{
  "d_mlp": 896,
  "positions": "learned",
  "attn_scale": 0.125,
  "tie_embeddings": true,
  "optimizer": "muon",
  "weight_decay": 0.054
}
MLP neurons of a small language model. Each row is named by its layer, matrix (up: input weights; down: output weights) and neuron, and shows model dimensions 0-223. Each number is 128 + 32 x the weight over its row's rms, rounded and kept within 0 to 255. Numbers have three digits each.
After each neuron's rows, "fires before" lists the tokens most often just after its 100 highest values on Wikipedia text that the model never trained on.

L7.up401:138164161141100083147095127085134194081115122143145057093103163168060163146163064134099131144141135176141124074138081164110110121142147123221161068152130106138190131190120183122175075090167139086077132090119151164076157122139130132105105163129178096174144149170194147084058180138086136106094107095152149109104106051140117177109172172121101172052138116105114157089141113140085144112111115168132102108135109121117175175203118139149209095083096128183139145102088123126127135135102112131060117150151128096122128119146113101115125113078124130117137179151122119126127106131094079122105172131130115154156116141158112164179124193140155121097133164093099155188117110108126104108122
L7.down401:148113101140144127160149102132191109085151133078120097119118150117215117104145115087119087100140112168126099084088090155124105145111152188108131109100171069138174080109126184174157099090122110149088173104153156094089096125092155162131146179141169110122157138117147116143142089092100110140152154150117118081066099075146126146167103137140136158159187096113133117099164156171081175095084101067115160118095156138147113145203066121121207168058106127140101129160100140147097093129166117107103092134115181168108114166112115153140136110170094158105100209127090182128135186143099097142052154088193179165157144137159114121085129111084146180082161149134122184163127085088100110141105
fires before: "==", "The", "===", "In", "A"

L7.up334:172140167053062119152060130105109097152173112099098087126165170145196114133149159125116101115118141086125121150087128102162185096213102166147149118093154089134166105084105125136124120130116112135082163143149155142086155134100148144188127094156084162116087127175128160137128160128132151099152142092103202159168099133101125089081087139174184064087066136091098180088172135113151098124175129084127080141085146053149052179148102175092080126101115189131106104169099100141127079122082073138120130145142177137142100137193136140142191133179132196161099179148111130104101187116115108155114094118093113128169092151113119092147118131113161095122157128136140080149137114139141118156136
L7.down334:090158186117098149185131126121138138113132132128127076146080085128136087186155125133086096082131139133119096101105189137135096111126084148099082130077151104130141152132107081158117160110130151164127133147141122133209084090150093138101100145107189122145135095068087103146109118121095211151143123153122124084170093180175155122120109141118156096135214115054145105143141102103099109133094158163135108138098184166084156081128083111186182122194145071078139117165109122111118154103091138123141096094104116093066115125184190157132100141159145088152165129085072133149129096100136192159197119181177146058117154136095088191124152168141150121118156174125151175117117133082101085149157
fires before: " ", "A", "N", " |", "C", "F"

L2.up521:061167139142148123132062086169109127106138098139198129123122115140122140141099154112210135113154136121120109094113145129097138112132144187113121148120118158142069158168097176140107090162160166130066146132122127117094131152105142132072165122118133087140158099125078149100149144128121100155104067137150162145143174142122151155070127103117130206079127165172122144106145110122140161101082114137133174118104115218121133119087111144089193124150151079168109111104129102126167106059139155123139106112134121135125164109154054105207131109067193109091157140115167158117124155148138028147084167087134128126183153122073130179191134138103073122101095150091176089199052114165168160108151
L2.down521:136141152064108142108155166154112149169152137121070144160082099131152178119117164140138118131151106046134194153101094161113151078161046121115111121172074165134113111120120093176156163136100119169124073104097105121096117130118098144127121142141088099153146113137129091130125115137146035081162137123121177083096094062159134123206122074154150118180157115122131130109125197146144151088146112125143108109066103109158125123110182176120128098138148095151086136163091117085134106179074093141087113162157121124194138058139151113139149197115171126138147123112136088135185154173152158158084119164184180118105180078170123098108138204117107129118090082147156155047157150159113094104141
fires before: "|", "-"

L7.up389:082116115107175144083157120118061143155137101126178149099095140083116168072101119153131097074171115149091127131121140108075144171136110146146122124088157100142196097125173097080149123079127155123127112095082150158126145148186116129139172124089122096123083107117169108163158133130094185151099108174156115209160129116129124144096159173136137136107110135112144169158142125103139090170163088151138166144113118140125075200134124103139173183184181106117136085155080103112108122109179134145125162127136111118097092178116139133109110108068133104171039123170127108202120135147097143138161102050134112078119183115110145222104131099117171106116093121146057092091231157101108161113175
L7.down389:134111150096152082101115078129129146168147155141120138149146108138140103059170092150083131173128172118117141098124125065126156114115087139150102168121107106071122070101136151110048167099108108095098174208141137097103131118137152103086112147101143122147125154107102124122090104137150136127178111131103135128135102125119081135125072095126182115179146188161094212093139139089115125125144129150132161141093155115141138085123203108168072122182110204112118103120164138136216192164113141090106110154137133087149118057114148120147063104166168076135151157148074156137125151141155159158146138077157170084070088117141166128151078082065171121216185112114182130164087123123098136132108
fires before: "0", " |", "2", "4", "5"

L3.up242:175082066147161154182072097087139101154170142133131133094166114106102100147113177145153188169119074163140166163152183131171137098171131105162141165070084109125099190132112140114135128160177119189121094132120156133097108141086104109119117143133134127110096092152147092151100111152189106123195186124156107093144113088161105144135084196082118108119082140152125093161133107132122177126149086113089173132180137130148128094107080156082131135064150078066097163107115156133096122182191079181143131084154098177183094136129121098174118161098106148123125071146159119176189141095095097176108108114065136110122130124077127146091174080135143082167068116127097120138081127187152132103115
L3.down242:111157135136110109176108163052116126139157136102173111042122159164122081155097122092124093190089099085135113134099165145156095154207096151120187141111119099145154111111120126144132177105127140151115037096182208165066081105094057151126098127092081155133060089112157193136099123126115125143144117110132159152140167093106087096154154137131145148093100097140138123153143143148169167149145080148131168167191140118181153161126100123118154077115134110089139123153138096187112109120124132175181129113155147066129133135115078115186170178123142142165107088101133117156174133145179106134074124103158094161124073149127209181086141055126145121105077076135076118127116117144139126138129
fires before: "-"

L7.up195:174167121123131111151125084144155094147152094147153156128088170116107160173145097075106088109109117119116163153164090140100106073133117132128108162170136163107163174186119148103127173141158083187069101091098164083180168076098123135047127156060119094110135152145123109125105097089067119149155160142119087097172120188174200190121164130059110097153153089133122143156131136116112122126099103099155104180134084115168158132077051134114152143148176092146139075112106087117132138191158115130102152120099137121062179116130123166112198059078133138133142109134124148086148118143142092086120113106137148184110150129108174200100151148149097113061112168178125154117118153165106177174105
L7.down195:126159181147163136132098085142116162107130144136149142154140173078064162064164147143106084064092053111190084118076202175086175117124155106146088104110095151148157135127078189138173145145130105121127112104086153113121115091122107105105119117150123139075158097109139151146150101103128115133021152146143097112165152140191158111186106185165158160088107127083167148101108093064225176142143169132139134142136130114147112162180097128175115115087086098088121138152053095125120119103154070126151152108088139165127180136160127144090159159126126164095119136117158123153125152118089142122068109153143113100129161118120189093108156161130147076175091079144095203119104135138141137096131
fires before: "1", "2", "3", "4", "7"

L2.up360:110070139146129056080056156142163112136159152110085165126172199123092106181088121149062119141096130138107156149141118152118151082128106119124132054100169109119113137166139138138131101107134114165105063143146137109145092164116105159124129222142158138137168155091151137110110116114115126070092107110095115105161149119112162133073221138132194107109156125133068077089164190124118125131126113122112103099098080159076201197143147123142138099116158163130135092068129127125138121114123153126096135181099129111085096145171190083144141131130119073118153074150160083188083167133078114136140106154089098100203184173158122150113134158172123121113116135082174143156153130127182119190108
L2.down360:160205117154115149177081157128192169142122092173126101156114120100086182120092115180143130131201161116186118122188160114087105128087186117163145110143108142120168078187138118165100169148103080144152133099159148043139123138118136105099061143124169172116075144157110090131092130079107085124141163101120111121130079098173139118104107176137116138106095090065196075130158107086118093152070139106153154163112173097101144143175097089138127109114107146186143138097093141129130146068122144162144108135101142135095114149103113164100138119124131209080115196110133149133105176124117061096124160074126153103164127161150045081120157090144187173086170131139088135148163108125117146116118
fires before: "==", "The", "ing", "A", "=", "S"

L7.up766:146145201130077123070162116147077118143160171101121145095136161161151114133214181136083162140125099162139130132112106173067169098147092138055171156136104111090164197143112110060168132115137153130150141115150120136096136108196152115092131142132138097120132116113100109082063113072137143134181120108089134131109099111081120100088152173200140144105194108118132159194111105145170137182174124118140092135141120152141135092110104117123105073154131092117102168109139140087146164069180122083083124113139095143113155104148166106111174158135142063088167124198197112108110110143109095135150071115106120151170157106089129141132171128106068133172133140185095112038173137124113064122140
L7.down766:108082196147127154160158083090148161159175130131107167193092203097165114134125146135135151012112156130173142201154132101189157157093133097112117094162159077093161192122122164183100076128113098149112102101138100130142131118093178134103153101133114126160143172109144150122179115174137108115084149080142072111092158113084179117083140092062077149140097148095117147072106110116134080088102105165140154127138123201131169153116172093085109108094160122108168106130137188118100130121178147146172127137116154101156127118167124159075136077124135074105124069122148086159140138089130068156132186162172101118087146168139143125097111081116168111159102124118113099193121115103120096154151
fires before: " ", " |", "s", " |\n"

L4.up297:144088103092171062169146146102135142121126187119158161168151118117150115126172129157116142171177140143089160150129083143140124099162140214110149171117067138123110148162077027115140164116181114110166101104130129124151099143159142105057152156069094105156091172151079180143115196163176131124104149141118126120141184161072173136123104122092115115120109134132125108053146137141112159137142075171117149073182085086148113095125128108111144131101163130145053154076119113132081082160137136091116117105159126181118132146134106082145142151103109150084139110158130118079163148093104112175149071169127073125190156169149115157125197093123149106201133090113124129117039140086104146146089
L4.down297:151143108111156146150085085084081091177064145090111131116143106175120069138110186127118104101167138098129159126115177109109158138183144142112197101131136138089147192118169178111171132068160105176150072120081152166128109084070122196082132101121120148121084099121147128126105155125074137121107119143164175122100174107159148190123170110099122093076114080098184140156164120104079153180162063116174179125150167128182115124107068140154126145094094135090133135095135120103095078164116121184153143141167147071144171102120155067109154147122126146114123115141161134117204122126075107198121120048140149132119154155108146170141142094102131126130089109149118153192109123051161116131083
fires before: "-", "P", "="

L4.up885:106134200114132138155103113153073136119158116086118084167097108093075141152170128182112116131145180110088098069087097128132124135069143092121129147153127156190138109121109109102138193167153157131157137091064127156092119109125091133106100097163115093101162112181171148112118115128100149147110144129154097173109121116119139144148178169119094116112151136098167122202180159064235107161078135095142123126164157099131112078126088144163117141153127078130113130123149145094154131098159093143131136039126163134176178106148170094110134130070127140135089183143156150082074132083118124110092136123067105173084211126100129171166158182169176143070112062130121114068120139144144150137192
L4.down885:155111106146212133112159132153155102167152164148170147095097147088069168154064130094167139159149095156188066121112056163170186051117099084162082099128099091127120139105150129137139130066170191122100164089114151116154128083167152070144142209135108090064178129126111135121121119111126091097145112135101170088102134088142139190154158141105109148164133131122139125118047133124163116156136146142066163121171107144160113155083167113133111178156136109139130113172046199101057134167105122129125172143132108124163041125141128139122152086112139121080160102108146102154132098096056131131147115108125188138201140089126129083145131097134118160114131143130111133148129126075113152161146
fires before: "0", "3", "8", "1", "5", "."

L3.up379:105131140052159135154105174141110111173104174093142099086140161166127133057074107186109136115113134083160125094148110110121150118143132152137102106133085116136110152150113168140117156206130130149136072087109102132088129109092155106102106128148103116176154188095144138108112101098156137125118156098181097159079217096078098107149136189102088148116071159171161088111094158079145173114103125084163110101203115106180125130080098086130098130135135116117086121086123091106117100145112134124140099097162153118101160153161062075169141116099146132133140107116176147200120206139161098142153142159185116197132114119171149216128131113213081150081153099134099155147088128156110172109166
L3.down379:173207136100138119102196157073127127153156122146174141071139120164134120148149118150112137129153125096112113179163115145127182163131080121123164147083127170115092040101113118161138127083168153163105095075086120129123157092073162078115055146177085148103097086136139146149162116141122141121083145147127129141100134043155100108190161129100155164115100132128174143159157098155121084139114157099120146115100134097183103139177183067152177137125121156117079120132145097083088168165111137156098150107124116132104151165132147106178068087085176120160106085118192085148169142188146168134040112095138220055124120130101144153126114104145143117105105071084141129139150119105156159095151
fires before: "-", " as"

L2.up252:163046095078133128157061161107102170092129179120123104143148108185193171086122172162158078104139089130038197138080089139158190121168102142119158121115106153125129138164124117131126171117173111117141099119127089078076092132131183139080156162139101103138133139177082129157122098103126138140095113172119106156130138164056116155095104146149125127140127107142110096087115107110140149152132096099201113156116207099139200090105141154149109120136153169166125134100098152133177140099109111124115162131153129149059157140146087087194115132043118164136142109165126130070089179146116144114168065111170092148104101128151133153138159166082149115149121063218102103139151132097145153101108
L2.down252:115093146147087178124083183137106192126075107113152081140209173129154153145134184178088117208128108133114163147120128099151160159135108124116175127107116145126146123122112104161121188154126072160108043172108074121113156148139118151119083129217104201168162095142127081099139102092136183140086098041153094140102195140109142107113133095115100123158090146182179124123091119150127084110122103143141148108158142163164124114071099140111135131070172103134082116166166140139127171134075181119135181091149117132113130113121135130124087139141104113130075093152087118132090124151109142103096130128134211068139091123059094179183122100138121127155137156143109141109097069116142167079175
fires before: "-"

L4.up422:127125090120110166163113133090104143106116099042221131123127112115090112100154083115141119145129115111141113117138147069129104100148141153107139115143092103127099194143140134100097073119160125127118146135066070094089154154147118167119130124187175126142101104113136121082124178182197182091146155151125161068159183117163119087182168090159149107088136089075133171139167119171060189177145067121109088105176104123150127115095063118120178162090197133140145133151114126140156098113161162145191145145138114141149105183204105143075108156173070143133130129119056202086107125134131131151103123113099103079152123161156149159122162126099105120126131166148142147101139082094159114048108
L4.down422:128140125135164173180156102111086120122160166089174156070134145161134129150154120101173084140121097130138092168110084128154152149162145197163073141139119151173076165080110161100158159058140120137189093168154113143165142095133142131106119075195125168179078148096108106056098147158166088072145112048109143210132154100078195151133127156140174084094134104128115149147131182088169148127125122159170097139138113106136102144120153118162107161125132129107114065099147134116133151090117141117094112119110083068149098086144075126144098122061063104090131090113164169151183084083183111088145125117142104149088167146161097110107143107150120158142112128093152127141199137121162182142063
fires before: "il", "ely", "en", "id", "ic", "ity"

L2.up850:171185135114065155114106181137143118078108103107156113115150136157096159107155153118156121138217062162092092132101102106114087162141138171069097107099103154131095158137159125153134126056107147128104137212097120104118147153135065134161072088125135105150183156070131141194138146100150143160167162105156177140190089105131083197142138081187062127074085135105168090136190091113169204140112133099143157124149153162140126146077089094091165152163169128149124172140081133148155117141122124122176119127082130094139167107100148132110116109093120119146130112112122082140104082174144142114160161078175170150184137110101052147144099125118142122126127122125134125105080082138165082102062
L2.down850:116154133111071147079132131096102119113120086131139119107098112042110153099115109145063096195096095119124165165143166158138093188116166157130160085176074138151127072094085120134084148119112123148141089123128134153112112128194139126136173120106174140102080119156132111078151130215117123127190083131061127113146131124141155142159115135127162111152126172101149141172083170115164158128151135137164115099090124111162110169126208159095114134122154106150099098041099156094151182159092105112096140105162105076101183105107163202162080126139139146143104110121170153141180181082088132145173132137100090123174134111136081145073103166154071192107133137115162170141081142129093062142194
fires before: " "

L4.up868:215128089114126125144142129173133162110118151176119149125128165120111116057123169150064112097131141123104145093149133104120120093072095113147151120156127167145200144172197121130082069046232193101151154065091152155128148104148100162167123136107099169123144109139158137123116169129111098148087148118155129094156138149121147134157239122148119125084184141159175108119177084087135122176061117125104122108104091090101163096144099140138152174146118103143103147105107081160124141061183119154126095108090143098138134091191129103133132102094174111157136103136137155136128137107112100152100122148178114123142095139105135184147151144135090125074100122153053103145036081156073131146138
L4.down868:143142108174129134144161079145128148122066092134138111228159184139138152098160135113143128127102121175158128140158029141107173100153108092127106098076131101172211149114124137092106143116182154139075119098123170173133107121109179161097155126073042135168137160125088173112139149147110131114125135153101141151126104082083122150116060071093180084185169124156134088063122139093114136179065136113125165112116129149162129152067141107126143111081164121080166113118099111129185116125135125094103164124141177094105091063125091131133104145138171136140116149152135179192174115099136151122112113089079132157089111145100192147093096129156130118062117102094176164119166106168106164174162
fires before: "9", "0", "8", "7", "5", "4"

L3.up180:220118135076131149164145125058132090195134116115055100102164119113126190147084150144108156108147127127144071105138057166125135148152173136108167113127160163140154152109119093104159151094123154135133120166145093145157142144171131130084115147150144163168124184099094121097162109107101151159087165133173092135130095147128126124104205195148131168136060129128116139135127125121132163142100063123058116086163116167046129128109058114156129127153094144196150104131130072083089165087118164105110096147126111095072138133151121162084123123109081136099139130128167130104149173181082079128101159122125110113212115195143114110162124089115130062155169145103102059174143104102161109168179
L3.down180:174098113110164161104106075073191154118087109145101125130104098145170207120161105059110203093103110190174104059116100159130126159141136088107128114135124124078194136162139151148112095093115171095106138082131085156088131115121144147095108196149155126126118097117088098141111141132134183110172162129141100103150114113110122134100151177133112077112082118107126051120163134151087186154086109085104144111153108140093115171194143144173144128083092133166104109170112104114112174140171143134149071137123094114066079143145093103137187095128106190137130171126141089166128192177117116168127153098146180094163082123114090130151132113185138119156134165140137170203121107104170047106154
fires before: "==", "A", "===", "In", "S", "The"

L2.up870:141173167103111158062125132110124109137100095094090098147194110112095090109101193181127102119167126109108172104144186150118121140158165150167146128087120107122160228128147129121136134119096133131118106113154142148045107136183045147102153111175163115137156128150120129156141149102160107106109131150145132127155146110122107120125167147136128090143136098148142137052136072150170110160117075124138140158122072227100211100100149151164128137110167185147120147061116084094156149081119095160074148139100048130099145176130158087215092142143088149118126154083100124114172149201142098153098102089133091150147109146147153108135140145127120096102144034107097091122087112084158102114152
L2.down870:159147145093182104140186144187170155155204127104146137114102163123145142151159104157118138160116095107168121120110062130138114079138080088065107101117096139130096098120181110165071133112140100127134120137106141123176127154137180102154117147113094163149081103157156094056158132134122134124106138084152114133114121189118077103168065137168103078083111141094176103117099194060140114121094149093203100153155142118147147133148093111123139179082124138154118101135090157146111107165152128097135073103199179159134123087153164041093149105122132147098111119115183136204165112167132097078107130098129103124125151057098084121065124099158163107161128200125166168130159115206093162133128
fires before: "|", "==", "The", "A", "==="

L2.up286:143128150071118164090087097111069084178133097133148123151112148186083157141057173128122111176130178153114074076102089161102137139213113114131135134100181122133129081109081134117131166079118147112091108105155125150073140156123132147121129177088089127120144083163122131145144107079032175108181064123138133150141109158141152100093182176154133142118117085170134100137125153159146142123130058149099153150121139160072115183090153121157158195132108156132138122122072137111168131098120221124094155096133101090140164162092113152142111145159134154101117063115087162117152120168141031138132182160129122173132133119133107126165120104138209111091184127142126076132158082119156135092173
L2.down286:160124143136081190100203100105138143095123144112160086168120142196132103119108139119118092146179119146139091081120087141183149144075138072116148070150145122113129079093132116174113192087121091125134164169152121101130096121091172107120125201089175159127066135104100089134079104157127199111120149125125166086142139128154118131118139121092129100168093158153110088181106130157102147131110193127142090140113115125185090118124147144133096126088103152179123093157112144123174194180131108095126141132157115148107123159186166081100195127173146087117204100095092102176182089083076161141098118160113170081094124093190108124166095074099106103221074094113134130157125099134148112135141
fires before: " ", "===", "The", "In", "|", "H"

L4.up259:127194075092118180095149128075083155136113114090124111177131091166118149083096131120151103107111108067109147094149114140106105134084136113165080114113120159128166118107135133131140114113186131062124152108120098135153142129145114171132104088179113091168113147163104102117164185156136197172140088158077114126152137112157149151098210146098192141132110114135152121146171147137121165089146115137183113149165080163156057117109115180191094137116105150195143142071140108089170134128097162171172167113125129122087138138172155082147072118116071209072090115123079146082077136103072162151142130071141100138145162135087121122160110187150130132113204054131081095093133105119112102118077
L4.down259:169130162134102090166151102173173109148141177143145115148140191146128092107083077122132123122095116193123120124136076140144166116162120081052144097122138151129099110108136154116064152123079120119140122151064165096166138106166104120134161144199119185101094106151139102095150074118110159060163181105149125188161062099077145136160103123121102070106118168113129163152112151069086140136144135129090170126138138129144139116159119099094100111151119127107131129175071139129136134114118110137125136128136110085185114117147159114099183113162129066198207176152093135190157082164045042141108148113092111104114131187168132148075152118141154110130070150074171150179115177147104169121166
fires before: "ay", "il", "ly", "is", "an", "ely"

L2.up188:180118145077130183134060150159131100145117124073112094107155090133138147191096152090143168054139114137131117128065108106105132122099144112130194140145129156099118155204137115098138140174124109143130155106105143074127104113103170067100114159175184199163120151141077135128083114102131114167092173110158109130160140173134153101162141162119085180112052078115083169152197177118154160122118076129106100093167114157083091101119064152142125134153113151186142105186148110130126092161107120074147124119136090096111099156116143140169107104090119130117167075115161126117189244150106115155115091153128092079114118115108116147152177139138114113148154187161086084170158079115148089116153
L2.down188:201141167149206115153117111189143123152092121115154081119090130143208160180132090116062145140144042178176112136109133150151147154140101089152159098099104166068115132211041113132115086156124133104141062156112104073157073135112179069074102152064159188161109126134162116189173168095089101075124118144152127098096098135118116114120159132136103116115105127110163153130164101146091184167123162132139123144125100131136128103128109163142136112168190110129145065140148159178089154116117133140134153108088095122094159061104195120127125086107134131114133095114119088168137113138169121127114096090181208092162114134131131138179092109122095106175124138104152133146152079085116109117155
fires before: "-", "|", "\"", "S", "ers", "ul"

L7.up407:081147160148092137111150110089108145120171159093127163098123135145174127124195123127158132157183093141120090143134123128138055168129200104110143164142150159132135122139099121062117063113102171135083156152150108071077098126146105172143117118149123122132060096080124152124108178111138147109136105106179121141168114161062153122102162124146161111078052097128118182135129164038174142122149142120130146059139180159130109109137051116135111126064160129194141157084119120131054148175151098091145079150114208127155168138138119109089138143145053108113080112154161062076100158144104104132167123135164140151157148145104119133076196130135168171105135143140101146096125157186145108070142
L7.down407:143156198165120156122178115131129115113070148097139124175112133094124114131086133132113128071139139124129141148155151085134147099106140086117097096125103104096128128131115124124053111189140154087110126077200149169158137123098166051165106100100116152066110133176128133062117107126137139142198120111086111094193090156154138092150142127052162152157168165172135135135135126111152104101075175150164111084114166196065106113102148192081140180165108112104116100083155175147105159107154120152100137091197091133134092139138061120123132093175109175096116144172116156129086147042113140181190106125106103103126128163185120174119099147128086197143190125082131103167118125096135150145147
fires before: " ", " |", "6"

L3.up529:123075170137074158126111184145167110175156137119105079113143105192149126131085158143098096141130149096179147059068161149117132130089137115131105143152131168112149116167160139101140136088137189131088137104089108110139127121137122154154154101146115092147101195129134142155134160145064158211132156119077131109150077110149180091126192172117155122130066159185163162127157153136156185087089118079173130082145174088127129118102046128136159097205138104089124149131124170166120150132109158112139125121127118101102031149182133153069140127095162165101124083181067146129061148119091138164120133108129092144162165117165125123102116112105160161117161105104103119081058074078081151119155
L3.down529:102187132117123162130148063131161119109133080109096150176172163078160158067134097144171163107080151139125091170138139095149132167132092081111120156142106110128095110124117149125135120103161068081117145151137114097141164108184091156141182103104104126131133149130174048157149086147174107141108138138125130161162125140101107169140181124121094097080143092088155104076096090143145138186104128166094130136125110205119144113181223136130120123118120156089104204100091105154153135177147146153051124117081102085110169126118117116099094044179201091145153145107124177110134147144179121144101101100132129079126096131149182172145114136167074150105118146049101130109181094168125083155185
fires before: "2", "1", "6", "7", "0", "."

L2.up186:123122051118131112150103175104171098081103084096175112055118152120133084134121132100126193128177115128088143084105052134120113207117133133139116167108115149105124072137135124079149166150136231110145168117150096140106149057111096140116167141137152122160097102127094118145150131143191139147109107165124178148147161120147148135102104124174131136072118108112143162076123104085142196111153150076108120146139103139090124126111119120144183096119137138086124116164137067163140130126117113137112092114104181174131132100165110069115183162139125122106119083202116173122121114167154133122086195152161193146156069187075165077112104077131112161113120116115150163114081149158200113191060
L2.down186:137177131091112100096094130126109133132141142134120114156087121200153114099144143150107095116144151151129097161136183094151119111141185087106133111129070111083148163166089144100132122131147097188078075090130121110147151140100144156071127150137094095107120155115125125140084124121136094138207089146137157132126066102105138147151143122141162154146063142158134118167117129134089104122109164179145120062107168178145102101145188167034149110116104177117159149160149164093129163195063153133142109156144140141161111090141090190140115187155054085124155118098105066182180135064133119108072063130163151111095160127150096108178137165085146096173109197082155086121088201113119180115142
fires before: " ", "n"

L7.up708:104110180103145147139155143081146105093155149118136085079143183153162166146122129172077131167147111141213138096087132135147103065110137174120113103075094088170176146156073084154166131119157161125094074102152137103133162151192111128081120174123156126128153138110124099135148092094148116141142074091146138097142180051089081132083159193110127153058107135098148101103185117130118119126070115159109117131122091112162119161199154184114160153203131121150147136148090103162049097091109096171201088124161105175177117142094132069177147152077094087137099117152135126168149154179105084119137147136141139153117104114105090117087115105192163154126160143123135076185108119098141132106147
L7.down708:088165151141142167114137128089131182145087088120144138106137109144133145087166150132105108078157100135114119128156177128097149141155129095137146107181087108067186089151137159111135186171095083147079123138165128154154106150135174120163094155105091048134112144109143157117135115142089149140133153097164141142118189199109129108127037160166122140144171102100148122152146142125076134104129142116180138132121110128178096096109170099209097137135106111140090106121109079131140143132080161059096156102203132114111100134180128134120179104156097115077168116111127065208109134145092080073122157077147174062110090157220157190101156083129074097155162115093167161109103144164133129086138
fires before: "==", "===", "On", "et", "The", "H"

L4.up673:104143122161077133142160159175170151091124169105095196154138099115105118086100134116119116115105087146120193104079098102106189122101109121140138112161127143104137189131098057119153133087147145163131096109086117126141110137160080119095096153080110068142103073126155141143068137161131202183148134064155106139104087143119108130059070196085176186113078152167112149134097097093192170149141116142142072089159164143138106140178079074141124138159153166147091113097091126073144109200131126175166162150185128100155137187150168117071102140091085164110109095220128148177099125091133128135152126142143099119149143174083131175134135110121140101132173098129158137134119134132109108155076
L4.down673:142113167071118107112086102151065115113176116148119147126129169142152142182101074235114143116114132150135094142118193150109070104107140079090172124157128122124111103107058171109147149167124087086159106103080166101131091160087114123143148119100169170140092123151076151127124093115083108068107105151071123127173123137124152144183142071113145079100124192086119103162119111102073125145140134115112178145134145096094126180142188123142086124126137185096116166172116149140183085078113127146052192121095112121092135145151130094122115151147115189142121141048153151156131128230135099147135229132136194103150128182108113150134131165153141143154151111121102099137141159133149115079126
fires before: " ", " (", "ust", "ur", "um"

L4.up836:168092060132207103198139118102174104179114149096091101140162118162116137096130137147153180131118123075069111175133071137154122144159131146114177146136118158006119144143121126141078084099178083114118108134089125205150138201114119107097122121128129100141159149117107136138173183136177170139091149091196142141145131183112127085149097169143079134070077189096155120152104127144073146156148091085108157069166072168050121113129120130115107119139119163179133149073132086150113083139136091112114094153114127151089154129162177114058157128092093112094162081132161109156154167115146143169128086131138158106150155124135091109145144113107139118112122141183157126129080183152153118100112
L4.down836:123150092123187154100132152106133169093123097121098163157093163154124165159200128149117159150181119125154183119163092077127150197103200183168128109106116144095152155145167109074088139062125107204117100140133169100125100159077140136042115155139129155053085130043115141150138163169131131127136117102152063159125064146144120134097162107121054072110055106142129077136137114157074137132147113135139092145135178136111102131156113105147138131123155163137104141094086096150122101158140096120166100160145093089052129119105114078173207102046144137103145114161130147183114142123134077142144116118116148073160088131167148121117178106149120174103193124145121104103148141162120115138156
fires before: "=", "-", "C", "P"

L3.up649:127103194099093190141121167116113086128134111132140079114194143075154171156078140143172086099136067087150136143122087111167195116114152208127160175095117177174111112113098142142164189191118160108138182132142123138130142113117112116095171152174172139147106162136093086146117112150133147112133114076161157127099158210097145161103116171154124159138148119131044176115135182132061156110159095157137126159078130121140113068117064165130116134109132103152124069149148134106190121069159125099100142103136092106071134118134089121100131164011232119070133145126160162148137149126102084108109106134124115067153118145118140109137127095116111142126128164128101098142106076148098148125110
L3.down649:090183139121151134079145129179131093171082110148164112138123126123168162151086179185085118196153149117132112125126130074090189098078085130119118121138135148134130200157085131135134067146122106140161127185093106037146067080109160078152113137107081177183150141110141028129177151097107101091147078063135091121139153120201141169096182073122133129087126134180150159111117101164110124113126115145172125114111108155195094166128077129109096127151147080130132125167168134164169127126127165116155174080100113109156152083131161085092111138078183108118134074146132113148123114087147129098125113133158130106103166137105180146171139153128150100142143168117154191119132059139143095148065
fires before: "-", "|", "S"

L7.up656:180142106172151093176103115105160134136157126137148111139113104162160145172123102135140203100090103132157142143120077124154137155112147134134083085181153178120195145135061086146172119112119101109118078055130194131070103146117154119030132178175121098145129106105181121099148101149129104160124153084164131169145080134137188131129159196085153122070079074121162091114158172145066146138111099072126141142132108179074113104199103170125185059097129130154100140147157098095107059161127103101115109165141096138092106117147060154099172121087137145119103120141186164130144163170117128090096101139156156153165100131166081143137115101145180154138118130111069108136137092100125084161127
L7.down656:094149096134145119169084087075176194178143090144154135148087090121201160161089124141097201076144092123129105053134120130096108148156067094108164124115121121106184094210139106163146081123135146087138153105122133115126098103147170091099107167150140098091147107104166133108132141166113158108144157107162089171144126125103128124168163144143093106115103144117140113128133122183095188164137118158117123097125090119111106100112094167122151117047164148195136143208157099186106131146125105107160057154113098108175053109139138079145217207075102149105125120140133130165093167167089121137069127098120181124145138077156108163096157082172150102166130131086148155111110124087130105141118
fires before: "=", "==", "C", "S", "The"